From a checkpoint of a small transformer trained on Wikipedia: RMSNorm before each block.
MLP neurons of a small language model. Each row is named by its layer, matrix (up: input weights; down: output weights) and neuron, and shows model dimensions 32-287. Each number is 128 + 32 x the weight over its row's rms, rounded and kept within 0 to 255. Numbers have three digits each.
Before each neuron's rows, "fires in" lists the words (lower case) most often at its 100 highest values on Wikipedia text that the model never trained on.

fires in: "february", "may", "october", "size", "november"
L2.up2526:105127161100144125065114149118111067116129110166125145106121106154160116150128108135157124164143118133122075117132122112134115171173125168093131151116125175113060110128133118170106095127104123175131082198096115119129123130175110132118111142105119104122097148128127125158129113181186127116156116126118037088068099130125156123154088160112070113248220122153130135085124077109135096144151087134116148138117169096111158144066125108117097173136147119120180139075117157118150088073169140124136150118104112091104079086162124126107142123108123122134168159098140110153082065129102123114073131122183098058106154130107138162121163125152179201147149076089177074150096119125146145140125154131066103133165141114108097123133112104068146112132130160154161121020144109126068144107159117
L2.down2526:099154105125111134078146114134135142197136124119105149084128170082126083074143154088154125188140133122105132123109120158133143126153180140144097119126132075151150165140156117167120099216110089131128064090150112183144140196195181036141120126109185129128059123134119111108154085164142151113156120167140137171149134052077181198042133149160142131133098126096127111106113172084114113066086158045157161100094123187139124152178083194107119138056088143173108118164129128135122124154126114139114119097165140143146119120107194147114102083151149134145094081103136087106151172126095140147111110104140116155092194141090096145108113115100114121064079150093091149052139118095105085210139121093168175168128138098139085092139046079160130193071033155115090126112178071116070141139116166

fires in: "two", "one", "a", "three", "four"
L2.up1805:171118117110130136081076144173099108119127165160164140129141146145210106184148156080170128089154101148183109134195137128100142140126158082132098131214132092128152059175140142101126126155139088173119109113129106126140147129094096158086182143125118109157125088069149135148091126097140129079095141189157099101117139142188109159134121144090085120136134148091103123120194113190136097134156145115129156162098124165158116139166144102153072108161137148138092172083133144197078070119191158152123169154078095105116169091072171146088070115112082144163177147178090089143074098139099103081111105144111136148133132125073178098103134140127101168157154132171160132144094100140173200085199109197130155167123107085115141113099144139167116168093104136088124133138152153136114120150112154
L2.down1805:110178157141105162147063216173137132199144073138124138099115180160093175148093114196128099135126143165171167136115101111132158172126158102180126159098071129141091138131122114121109097112126151207130050076122202117138116143143136133166089142137143169128093098134109148150111096082102111095157139121142129113071180105064126109102184022105139086129124152129157106146168134020189107146142107114118148155075095089115145087134117116169077157159105113139159122210130119159084117203090103177119099141157117129138123095116132139161182126143134099121118148154155072114147151169108125128130153161113098052151158147129061151128112115139112127138150105110179115102176179194127138121096139147100112103096166145169172136128136099131152082140089098086119138171143139152122073140157168

fires in: "also", "which"
L2.up5:133091149073152125132190169114175140091152145198105137135138106118151067096145159122153130145156163156102088154132096149055114131195105167071109063091136151107090155100100133148090091043126103139115163123118112148148136111142138107140154107139146079143141169123168146151114137166129129165094103106078171115155159140157143162133133159069073148166095165149091136128204177160135144164128155143102184113100126158123208141093090099090186146105121059078125119113065080114115115109139063087128155083173107138100154132154144113117199111126134136106144198153113146128132167110141116172179143073152105159168159107099060142079137060137082114096155103097140126155191139125113133122163136149115127109159056134113156129163155158118127140131103096090105109126095158118135188133137157
L2.down5:075187180135092101106161100176156101105094132088061183195147086128078067117128157131113180086092091142098152124164133140152087091143131200168192125111078159167070146137137138081143153117125144108168123170070092133129102133105122143110122129161149165154116132131152140147117087126068105114128150156149147111162141096123142150123176143136139139158126126150112118082161092134136148111149133099121109097163119184120041131120081114150115151166158142166071170146121112117154138141143165159106123144101113122162177128126150102162096139175095109130114123120049097071135143076173133108134102099129138106075166120157143136136179152158109173100089100142090043121141160028162144161155143150148098178124122158152100155096142102164096116157156165156147142155113158124147133111165112

fires in: "its", "the", "years", "their", "his", "0"
L2.up336:090165171125114109110143161117169128100127134172133177133160134124119153154089165078112125183155137109135145140150221115112153090148084095117068138181087113160141152102134136131160124158129104129101171116128165143144120118076157160095045144104137076151062120105103155136155085130149139044160176160121145121096191143143141121114165080205158191160112085143131139145133109191066133055133130171139135095166150121128098198139149127143093117097142144092147125109121181094088098121172164122127088119151112151091096133118102175122092094114123154151105146072100091141154163119140117097061105140097139150077144137092119137112147099144170107105072117135109150104142108086139108121193126150108193112129109094131136128099147148113081147135164122097175161150132167135136138164132153
L2.down336:136135148088104156143068179138120067138144118057054104132103094108183121080110145139132092115159164156063135143158161096178141086180191148155129073131071069101111169153122170120149147127123153198140065167136125196101161169108153101141114126174165112131109182153111160116077092166108134150082107147141146117104161134137139105113097098092065212125132141122134130170128105109153163111114124181072119130125203207117150123123160160092117135184106119098125047113087134142168160142101101148094143136122075144121136108092074169106076122162143148091153155109150149114073107064131085114071130161102168119096110207085145136194141137177099133125129104159174163132139153104132158145150121161142153148148070173138098122110091079130102136104109164101169080111151108061129096110135119

fires in: "with", "sport", "court", "garden", "ita"
L2.up457:121182153112108113168167159145131120073071160148182171151105165128120141149090098159166173119143154151121149122198130113132063089158122176151096146175162112099150132180120120156224124192134106108098177132078128134162122140087094155090104162131127101124145106120147128170141178108098126106092098133097115095128139178142126125125122108179102166077117154139100189126130072135139159159097183147129075083123096185103164193127133051126129107102102148142132159099121143133146088177113171136172097197104205115057110132106142155094142144121131126119137081103095151105159143150180130142164129171155118152145147122107134115112150129129210113106186141107085083204119083117130114100167122140155129092154080186069109112108173107090139130124164062143144111118128185180104143148147120
L2.down457:127144105131152131121141149076141077155115096180217115083110073036099157130130160134139110198186144134089124109078074133184181098149154119183165164153107161117114093133112116132097122112090142149212042078172101158092115167088158125126140159132120134116105101090123166055094153142158137103136117132120167127114089133163090155104138159175139085188170121163126103088141144053111069134091090124113132076109149156097162168127148050148158105102080159198139161117105119115061102122154126107129155088081105149134197132107065132159148121198147135168175142201124161086185140150175167143106075133129132156112108172157144102113097101168134123132092118109140156114105177142070084144115126124103141113181146139166151127144140107169125090162064162170142137161121117091143085108166099

fires in: "during", "to", "following", "january"
L2.up103:149120124076174117140139127146180122136186124153144159157156167103094117128149150097148129115125149114111115184137101147135077117202103058108161129128191120111141096120160196075123125118175128133070062143101187197182113113096140122146128159116092070093166101114142110139160098124153202080077096119158106120104150131120116096061130062121098092115107157156105128082092182149137120111136181140151121105133119113116143102133115136103126138129100167071102100100100092112195087112161149116122120157156141069121105115123127126147167111141115130148141110085077106112114107106102150136108082124149094230159163146145122184146187106127086123133198126152134191159154133131081117079098120067093155081140149124123114149107160112095092140158087171116125135100103123167094127127096146
L2.down103:190131103150155110107152200179134166113082089071107106158164121163064068103136094107094196091133073105116150117123220159131142173107096117122062105139118106118179146171126118101113122117085111099151218061071143070117157108140086136113127116135153134147122130180093136099140092184079134144158147155125115158165163108145101129135135124136133115069174134135117151098144146133089158127110096145126154144107122113109157175089161129146166073148133120145159153137079175128067145109059101087074053117160173165183176144091151156108134129132109139080096197142160068202139214176138147109146107108170084160161170111114116155151101148170133165162103105182117058100161143148100093113110128160135133124136079134107157135107110127126070139095154065115117092114128099094178128221131118

fires in: "s", "in", "league", "same", "2009", "on"
L2.up898:107137118165140086101143119164150209110141096160096108191144163179081113154158162134115125124118122112149099143158162134112117143091144129110135123149120147129155130127163116098112086091119113131095160121087050091089186121167145088108070130127154120126151102088127128137143103114159083146193173143185239094115164125116142136188159065153088109201153087148155156132170107168080167160123106160104153080170157116158128131137147098159175191054130132128085057133133152170120161080151192134145089053137102093113133106146096121065065082083121082134169103133123119097192161100180088139117191128119074153171127179075087088129130090136112118116113186123137106078148128114092132100145084105166151120143090147153132123066091106063089114155135199164110132073100170129137144153102153
L2.down898:092134108161107104102148088111192170178099126142085137137106107132133119137136136166084087140092115111140181072134119122127108147139136126101103119122158142104136070103125129151115132163154167094160168136153102136112101086091089123158118063127140122114149212164142129105115078168148117118190105059110149113126149103194144158167145125153106153114108125118167094159100100128139150129122013128196082135133120144082104088136153131185162131093194189152106132099170131149097139147169172119074118125184061116080162122115094173155175148128170141146095173108141044085171124169193133118138057088114153133073088116150120145117118129099137130121150108099158130062097149166143148079105141107086095157149130128141114119136097107161162064112141054152107164121119128119184112126085147

fires in: "while", "on", "however"
L2.up1427:108074164100184099130087125095142145128137130122151157196142060116111115124106122120114097149108114158115067137090163123139106149135098119189132158154114125180074139118109161120119081129110097118089166152133102081204091100122166143130114109105122144092103092104102141100158099127100185087114099132098126090122111144147198119164145095101138137100089159119067067153110116151105126143162082163141097146075088155149099144144156153151152183098170133133061098128127111150127152097141097113100093103136164105103183112108129168112140181094095100150181148131156114118123127119112122103146135124124122184175078090118120157077152138120180131118099140038120114164080100110116097076227123134122151157152094092127161123086152156116137171142117081089128109100244175149149155100135141
L2.down1427:148145156106134079152156174130117119156132085130092185128200122120138088121151159066150125208127154100083134179130136115093127142121201174115089170077109138090135147159173115123120168079157130104137073090170123104141116175145218068116153176158196119102121108144106082058130108162158087105128119133112125116106136148092123168158117145060099123140189085197163100095162153109148140082178172142122147089135132108102126103152172130195112119152087134171155125129199131146115113113110123140178107147174169137085179087054113125094098132161100089134165150102115123129169141104157148137080106137125155169118146163178143124117123169136134091144121078193142106100188174181185071111104126137057149106208130070162130141121111114096084135098127093164133146152093121079116156152156153